Weights of a small GPT-style language model, trained from scratch on English Wikipedia: 7.98M parameters, RMSNorm before each block.
MLP neurons of a small language model. Each row is named by its layer, matrix (down: output weights) and neuron, and shows model dimensions 80-143. Each number is 50 + 12 x the weight over its row's rms, rounded and kept within 0 to 99. A neuron's up and down rows have the sign that makes its largest values positive.
A block is one neuron, or neurons of one layer that tend to fire together. After each block is what it responds to, as a language model described it from the Wikipedia text at the highest values.

L4.down332:35 65 69 59 60 56 57 50 59 74 76 63 56 47 34 55 48 69 41 59 65 59 54 75 43 50 38 36 64 46 47 30 56 60 39 57 59 63 48 68 38 66 67 46 53 38 47 72 38 60 41 49 37 44 51 36 60 48 39 55 35 53 57 53
Responds to: Sports "match" nouns

L2.down73:51 60 44 39 49 49 49 38 63 45 48 53 42 27 48 50 45 54 47 66 53 56 54 41 42 44 34 60 38 49 56 56 58 43 46 59 53 42 56 17 65 71 39 49 47 44 60 60 27 48 45 38 57 46 57 40 48 74 36 51 50 69 41 40
L2.down89:58 44 79 75 58 41 68 47 66 43 58 50 58 47 49 75 39 46 41 56 49 41 48 65 38 54 39 50 48 26 56 36 64 52 36 59 61 60 51 47 57 58 59 61 18 38 69 55 52 35 44 45 49 41 28 62 51 46 46 60 49 47 48 40
L2.down138:50 38 46 48 55 61 60 54 44 37 51 47 56 41 60 54 46 50 39 55 50 59 62 45 39 27 17 50 56 66 28 44 42 44 35 27 43 51 59 30 29 32 73 44 42 55 76 43 35 46 43 52 42 58 47 51 49 65 12 40 65 53 39 40
L2.down155:40 47 64 57 55 58 72 59 46 51 51 48 56 53 56 50 53 69 48 51 52 47 41 44 61 54 49 40 65 56 51 32 79 49 54 44 39 46 78 58 46 46 48 50 61 74 52 41 51 57 51 47 50 39 52 62 65 44 75 41 45 50 47 59
L2.down183:45 74 33 51 48 39 62 42 46 74 51 45 47 73 46 48 54 11 39 64 44 46 51 43 60 47 54 44 46 35 60 68 49 32 66 60 41 43 20 60 48 22 36 64 48 49 44 65 63 37 44 57 59 42 50 56 54 81 40 46 32 33 45 34
L2.down240:40 59 38 52 55 52 73 66 44 46 51 37 36 49 44 50 41 57 44 49 50 43 59 56 68 39 67 48 46 64 37 32 44 48 53 57 47 48 59 60 46 38 58 51 63 49 41 43 47 54 52 64 30 55 45 56 47 51 46 69 38 62 61 55
L2.down248:62 38 46 91 52 44 59 52 46 55 57 44 83 63 45 51 44 43 41 46 48 51 48 45 41 51 20 52 49 49 49 50 62 39 73 46 52 58 52 34 63 48 50 40 60 57 51 40 67 47 37 39 60 30 36 48 39 21 51 27 67 27 48 40
L2.down282:60 63 48 50 64 61 41 70 33 55 34 49 31 50 40 49 37 40 64 52 60 59 46 63 48 45 72 46 51 58 68 41 45 54 48 41 34 37 37 28 42 52 62 43 52 64 71 46 49 46 40 61 54 48 64 60 48 38 67 48 70 47 54 62
L2.down295:59 51 48 43 33 32 41 48 55 31 66 42 69 45 20 61 64 69 31 39 49 36 31 26 32 62 33 49 56 52 25 53 19 40 52 55 46 57 44 51 61 31 54 42 60 44 51 52 48 48 75 65 58 61 53 48 47 81 61 59 45 64 60 49
L2.down419:36 64 42 30 75 61 56 53 47 51 45 50 29 59 57 50 57 60 49 74 70 50 65 54 55 63 44 69 50 57 53 52 83 43 72 44 57 73 50 49 78 47 49 39 43 50 27 58 56 73 51 52 49 55 50 58 53 27 54 52 63 59 51 68
L2.down482:58 69 40 54 56 64 44 57 42 47 39 63 44 69 57 39 50 59 53 43 65 54 36 49 53 61 40 34 39 65 42 41 33 48 27 51 68 50 52 62 45 61 51 41 59 41 74 51 52 72 41 28 38 66 68 37 56 63 47 61 47 63 64 58
L2.down491:47 44 36 36 70 61 67 51 34 41 52 44 39 58 41 54 58 47 56 52 51 54 57 51 46 55 61 56 59 56 57 71 40 47 58 44 36 38 49 61 51 59 34 36 71 49 49 35 34 45 48 55 57 31 64 59 53 41 51 64 34 38 48 44
L2.down528:49 48 59 79 28 40 68 38 52 27 37 53 37 43 33 52 55 49 53 53 42 60 54 34 43 64 50 39 41 59 48 53 56 29 28 52 22 45 67 45 55 71 43 53 65 43 53 51 41 47 56 37 56 72 58 47 39 39 50 67 59 26 57 31
L2.down552:55 46 55 60 47 48 46 30 35 46 29 29 47 26 53 40 48 55 51 46 63 67 41 65 35 45 73 48 45 43 67 36 43 64 21 50 65 80 43 55 51 49 64 52 52 60 55 61 42 65 29 40 63 52 39 69 49 77 51 55 48 67 36 60
L2.down564:52 58 54 41 42 67 35 50 36 37 43 58 54 60 50 74 54 26 57 71 67 45 36 60 49 44 75 38 48 49 65 49 60 50 42 46 57 54 51 34 39 61 36 71 47 48 49 55 50 59 49 47 59 55 47 47 53 53 32 63 36 50 57 50
L2.down574:37 85 54 64 47 41 41 52 48 68 50 38 67 43 45 34 42 27 67 52 52 57 66 52 53 47 11 72 57 46 57 29 44 50 53 51 66 44 41 52 53 61 51 59 37 71 49 55 56 72 47 39 57 42 54 63 58 61 79 42 46 37 53 34
Responds to: Mid-word "se" piece

L2.down20:38 28 44 35 51 46 64 51 51 50 43 50 48 64 66 48 53 69 43 33 55 65 35 49 33 66 34 49 41 65 47 29 44 36 56 32 50 32 61 57 48 55 60 33 33 45 53 41 46 61 71 58 44 71 50 46 47 48 52 59 47 47 43 50
L2.down33:42 48 44 42 53 53 53 45 67 58 63 50 60 48 54 39 52 42 35 40 52 73 52 49 65 77 24 57 58 48 36 38 36 46 50 64 59 73 26 19 70 81 65 59 59 42 55 39 57 50 53 65 47 46 54 43 45 56 31 54 47 54 71 39
L2.down75:30 55 60 63 55 50 47 33 55 70 63 51 51 24 34 43 54 70 28 36 32 67 42 56 48 39 57 38 58 61 76 62 61 80 63 51 59 65 67 67 43 49 33 44 50 32 59 49 55 53 66 45 38 60 33 44 51 55 57 30 36 21 28 56
L2.down116:59 49 51 46 43 51 46 57 60 68 30 42 50 53 46 62 29 63 52 58 48 58 32 43 58 49 53 43 54 51 42 58 58 42 32 38 47 62 32 51 46 54 43 45 58 52 62 48 49 45 61 42 36 33 48 58 63 61 61 59 43 81 33 66
L2.down169:57 33 45 74 51 53 59 59 67 52 47 60 68 54 42 66 57 51 51 55 73 60 40 55 52 55 54 38 39 26 51 25 91 52 52 49 37 40 70 50 59 40 42 73 49 39 45 51 38 70 35 48 56 42 45 35 55 26 54 41 49 50 45 51
L2.down179:58 55 44 40 72 24 60 39 49 54 61 46 39 65 46 65 58 55 48 69 19 47 45 40 49 62 36 36 61 27 45 43 56 43 78 47 61 48 42 40 72 35 52 53 42 33 70 58 49 66 45 57 43 58 41 36 37 57 49 58 46 55 38 54
L2.down180:48 54 53 39 46 52 60 46 51 61 36 55 40 51 28 49 34 80 39 53 51 45 42 34 42 57 47 34 61 50 33 49 58 51 45 53 49 61 46 46 41 63 44 38 78 22 50 65 28 52 42 48 31 49 40 53 49 34 56 48 51 65 59 45
L2.down207:50 61 49 59 57 44 64 37 46 21 39 51 61 73 65 66 68 53 44 62 48 46 71 58 38 48 44 65 45 70 57 55 69 64 45 58 81 49 63 50 52 56 51 48 37 56 56 50 41 40 48 54 54 30 49 55 50 49 57 68 29 55 54 25
L2.down235:64 48 71 51 52 51 42 48 35 85 57 44 29 50 57 42 65 77 55 52 70 71 41 60 47 49 70 59 48 46 49 58 53 59 46 50 69 53 27 44 34 70 46 26 26 72 60 46 50 72 46 40 51 31 56 54 61 39 50 54 40 50 46 47
L2.down310:50 69 44 36 56 45 54 44 39 59 37 47 49 33 49 39 63 41 58 52 50 53 36 50 52 62 50 53 43 57 70 53 46 56 64 54 42 52 43 60 47 68 52 65 52 55 54 55 50 45 54 58 49 69 38 46 31 42 49 51 49 42 56 45
L2.down316:63 45 58 48 42 63 69 35 56 55 38 59 41 40 48 56 54 57 50 62 69 37 52 36 71 58 67 62 46 38 50 56 45 41 60 56 74 63 47 48 55 38 63 58 59 66 40 45 69 40 40 30 44 37 36 57 50 66 61 48 56 53 44 70
L2.down351:50 38 33 68 50 54 44 40 38 51 50 46 50 31 63 47 60 45 45 48 63 52 40 53 46 29 19 24 69 58 46 67 59 47 61 55 65 44 57 35 63 30 64 51 63 67 44 47 52 43 61 39 23 66 52 67 48 64 52 59 50 49 57 45
L2.down352:72 43 49 57 46 70 36 43 52 42 24 46 48 64 32 51 51 61 67 39 57 40 38 45 37 51 47 51 67 57 54 55 63 68 45 44 51 60 48 61 53 43 20 55 71 47 68 49 46 46 47 47 44 52 34 63 39 38 55 46 47 29 25 62
L2.down445:53 48 63 70 34 65 35 44 28 37 61 62 54 69 37 41 73 46 36 66 46 56 58 46 36 42 59 49 54 33 31 18 26 52 52 39 44 47 35 40 36 54 43 35 40 56 86 44 38 41 37 61 64 68 53 51 47 41 50 50 25 45 31 54
L2.down508:62 49 76 83 47 44 52 55 43 87 43 63 40 35 58 39 53 75 42 50 51 53 64 54 42 46 54 35 52 35 31 49 52 56 50 45 63 55 40 42 28 63 43 33 53 60 62 61 29 65 57 51 46 32 55 61 79 44 41 62 57 55 46 52
L2.down532:37 52 39 72 55 44 45 60 49 42 52 42 61 51 42 46 49 72 35 63 27 53 55 60 47 47 52 52 53 66 41 26 66 50 37 61 52 63 51 55 45 75 32 60 41 51 44 71 29 22 45 45 37 46 46 66 47 33 43 56 45 42 43 44
Responds to: Clause-opening conjunctions, "due", "U"

L9.down55:64 35 43 49 45 54 61 41 55 72 36 68 71 38 32 63 51 45 59 52 46 46 34 60 23 69 69 44 54 47 33 52 31 35 33 33 43 35 56 57 55 57 53 57 62 63 57 53 34 26 47 62 74 52 41 61 63 48 45 48 60 95 53 42
L9.down76:45 30 38 65 64 40 58 58 52 63 46 42 36 66 47 50 46 60 37 45 43 50 67 58 42 54 64 63 62 30 49 70 67 52 38 37 31 57 47 81 49 63 45 65 44 39 56 57 44 62 49 58 45 42 47 38 40 58 54 65 62 42 28 35
L9.down336:54 51 39 44 37 68 48 52 47 55 29 58 54 37 40 59 66 40 62 65 55 60 56 56 60 65 42 24 52 60 41 51 62 64 49 63 32 45 55 35 64 37 66 49 69 64 51 35 45 46 42 59 34 43 49 41 33 53 46 43 35 66 47 28
L9.down526:36 38 56 42 43 50 39 63 50 58 68 53 51 59 34 55 64 49 46 48 57 58 46 68 48 48 65 30 22 51 35 60 70 28 42 47 68 59 48 57 73 44 48 31 61 76 27 42 40 41 33 60 26 65 68 58 47 46 68 53 49 55 43 50
Responds to: Quantity starts after determiners

L9.down163:49 49 49 50 52 57 52 60 57 50 52 43 62 44 62 53 60 78 56 53 56 51 45 46 69 63 42 43 40 56 35 54 47 72 60 56 62 53 64 31 38 59 60 49 40 40 61 28 38 38 65 43 70 83 73 54 51 35 58 44 55 78 52 62
L9.down190:58 42 70 71 57 58 42 40 49 47 43 55 48 40 60 59 66 52 34 73 43 45 38 33 49 46 50 41 22 38 56 51 65 25 56 72 59 30 36 36 45 67 63 44 55 53 48 55 21 59 34 48 53 70 46 44 46 38 80 29 41 49 42 60
L9.down436:60 63 66 63 42 26 57 49 53 40 58 46 69 81 41 70 56 56 61 58 47 50 53 38 44 61 28 42 38 58 47 34 54 40 60 74 52 30 52 48 60 36 50 47 83 65 51 37 37 50 43 69 45 41 66 30 65 51 41 45 33 50 46 70
L9.down569:47 42 56 60 44 63 51 40 59 52 49 46 67 27 64 65 67 53 57 45 67 60 77 64 32 60 69 35 63 84 35 62 66 63 46 49 39 39 54 45 65 37 53 51 52 46 44 41 36 66 41 63 68 52 34 31 44 45 43 50 56 52 33 40
Responds to: Early syllable in split words

L2.down41:51 62 25 39 42 35 39 53 45 64 68 46 33 42 48 44 40 39 56 54 59 46 37 49 70 54 51 63 62 33 28 59 44 41 33 61 42 58 40 41 56 41 65 45 53 49 71 49 47 60 60 42 39 40 43 61 60 50 33 45 73 38 60 33
L2.down76:66 57 45 61 41 36 48 52 54 54 46 45 61 48 43 32 38 46 47 53 40 39 32 46 55 45 41 40 54 45 54 24 62 39 61 55 45 51 48 46 55 61 76 58 62 57 58 75 51 57 30 40 53 24 44 54 52 50 51 54 53 43 50 53
L2.down78:54 48 46 60 35 37 40 58 38 36 43 43 67 33 58 63 41 55 48 55 57 53 29 50 51 39 55 57 39 52 33 35 54 39 60 45 41 61 44 42 50 38 47 39 45 55 47 57 57 48 49 46 44 45 37 49 55 56 50 62 47 57 44 40
L2.down86:55 44 41 92 50 49 45 61 44 52 39 55 46 44 48 54 43 59 57 56 76 47 54 32 54 45 72 33 60 56 63 41 22 46 44 60 39 54 40 43 30 46 43 61 37 51 54 60 39 51 60 59 59 43 41 53 63 52 44 55 38 33 41 63
L2.down88:53 46 45 39 76 30 43 27 61 51 54 50 51 38 49 49 34 64 34 55 50 53 55 65 41 41 50 58 55 40 71 53 55 53 52 39 64 61 61 59 46 39 73 60 49 48 56 47 55 51 54 38 46 67 55 40 29 43 57 48 39 38 57 52
L2.down128:59 39 64 62 60 29 43 49 59 65 50 54 67 51 54 48 46 67 63 44 47 65 44 53 63 42 52 66 57 62 66 54 55 66 47 58 44 69 53 68 42 58 58 45 42 46 54 58 48 60 51 66 39 52 64 52 48 47 80 57 60 44 51 50
L2.down181:27 39 51 51 46 40 27 62 62 65 68 48 35 61 60 28 44 64 52 45 41 33 28 35 63 43 55 50 38 66 32 68 61 55 41 65 55 62 56 38 58 46 60 57 59 48 45 71 53 57 62 41 49 44 49 56 52 58 59 50 57 43 41 63
L2.down214:34 54 55 52 51 51 66 51 53 41 54 47 56 37 42 48 42 47 41 60 64 49 52 47 71 57 36 49 57 61 37 58 70 44 62 53 59 32 55 34 36 32 77 54 68 53 69 42 63 62 51 57 41 46 60 54 69 53 54 51 77 58 59 28
L2.down254:46 64 31 24 55 75 48 46 46 28 41 54 55 50 45 52 40 54 59 49 34 63 48 47 55 46 47 63 51 60 67 58 66 60 62 54 36 41 68 35 39 58 55 49 39 57 70 71 36 37 58 54 45 45 39 51 45 33 55 49 43 73 48 47
L2.down267:59 37 54 68 33 61 56 47 43 50 32 55 50 79 45 42 56 58 53 41 65 65 67 36 54 40 54 51 55 30 50 39 44 52 63 51 53 66 53 44 54 53 48 69 57 63 70 20 44 31 50 55 57 27 77 42 38 45 42 38 61 49 48 57
L2.down300:71 52 51 58 66 52 30 54 56 68 54 63 51 31 57 28 49 24 23 38 38 48 68 45 36 77 78 75 50 51 57 50 55 61 29 36 27 45 59 51 42 58 34 55 26 35 53 56 44 43 62 44 73 41 33 50 39 49 48 57 51 26 53 44
L2.down304:46 31 34 40 62 39 44 58 40 85 27 47 45 62 72 49 46 28 67 47 75 48 68 53 54 36 67 35 51 44 46 47 62 40 27 31 46 49 55 34 66 59 67 58 52 60 42 38 43 39 53 54 40 57 42 59 54 48 50 56 61 56 42 52
L2.down360:48 39 44 66 53 60 56 54 45 60 62 51 43 27 45 51 45 53 68 56 48 51 46 56 62 51 63 50 34 49 41 48 57 53 56 52 58 57 53 68 63 25 52 48 68 41 71 44 55 49 51 63 12 52 58 56 57 50 49 57 40 73 57 57
L2.down410:40 47 54 44 69 73 42 67 59 70 23 43 53 55 52 43 51 63 35 55 36 54 40 57 49 52 47 46 61 41 45 58 52 61 48 45 54 45 51 68 38 41 60 39 51 41 43 59 43 58 48 37 63 37 42 56 49 53 52 52 36 58 68 69
L2.down451:27 61 62 46 53 53 70 30 60 41 22 34 54 49 21 60 53 44 59 50 67 46 53 36 41 50 58 35 42 58 48 38 42 51 56 58 25 46 74 59 51 63 54 35 43 43 52 51 41 48 52 53 39 60 57 39 73 58 52 67 44 57 18 74
L2.down471:52 45 64 58 33 58 47 58 44 67 52 56 57 60 52 32 63 54 43 55 45 58 48 46 59 37 50 35 59 59 58 60 61 44 53 58 33 46 61 49 47 62 51 57 39 60 53 41 43 45 40 46 50 48 60 56 59 56 61 35 56 45 62 47
Responds to: Mid-word "her" fragment

L4.down400:70 36 61 62 56 37 50 47 61 52 59 41 44 38 49 49 17 75 46 38 62 39 55 43 43 31 58 46 58 49 46 53 49 59 63 48 38 65 45 42 35 53 30 68 60 58 41 41 36 62 49 21 35 43 47 60 54 62 51 50 50 42 41 50
Responds to: Year in full dates

L4.down27:40 45 80 52 56 76 49 46 61 45 45 59 43 42 38 55 77 35 74 40 58 51 27 48 76 56 68 37 46 41 68 35 63 56 63 47 61 51 49 52 46 43 56 32 61 61 46 41 53 51 64 55 45 57 39 51 50 49 57 59 50 51 25 42
Responds to: Mid-word fragments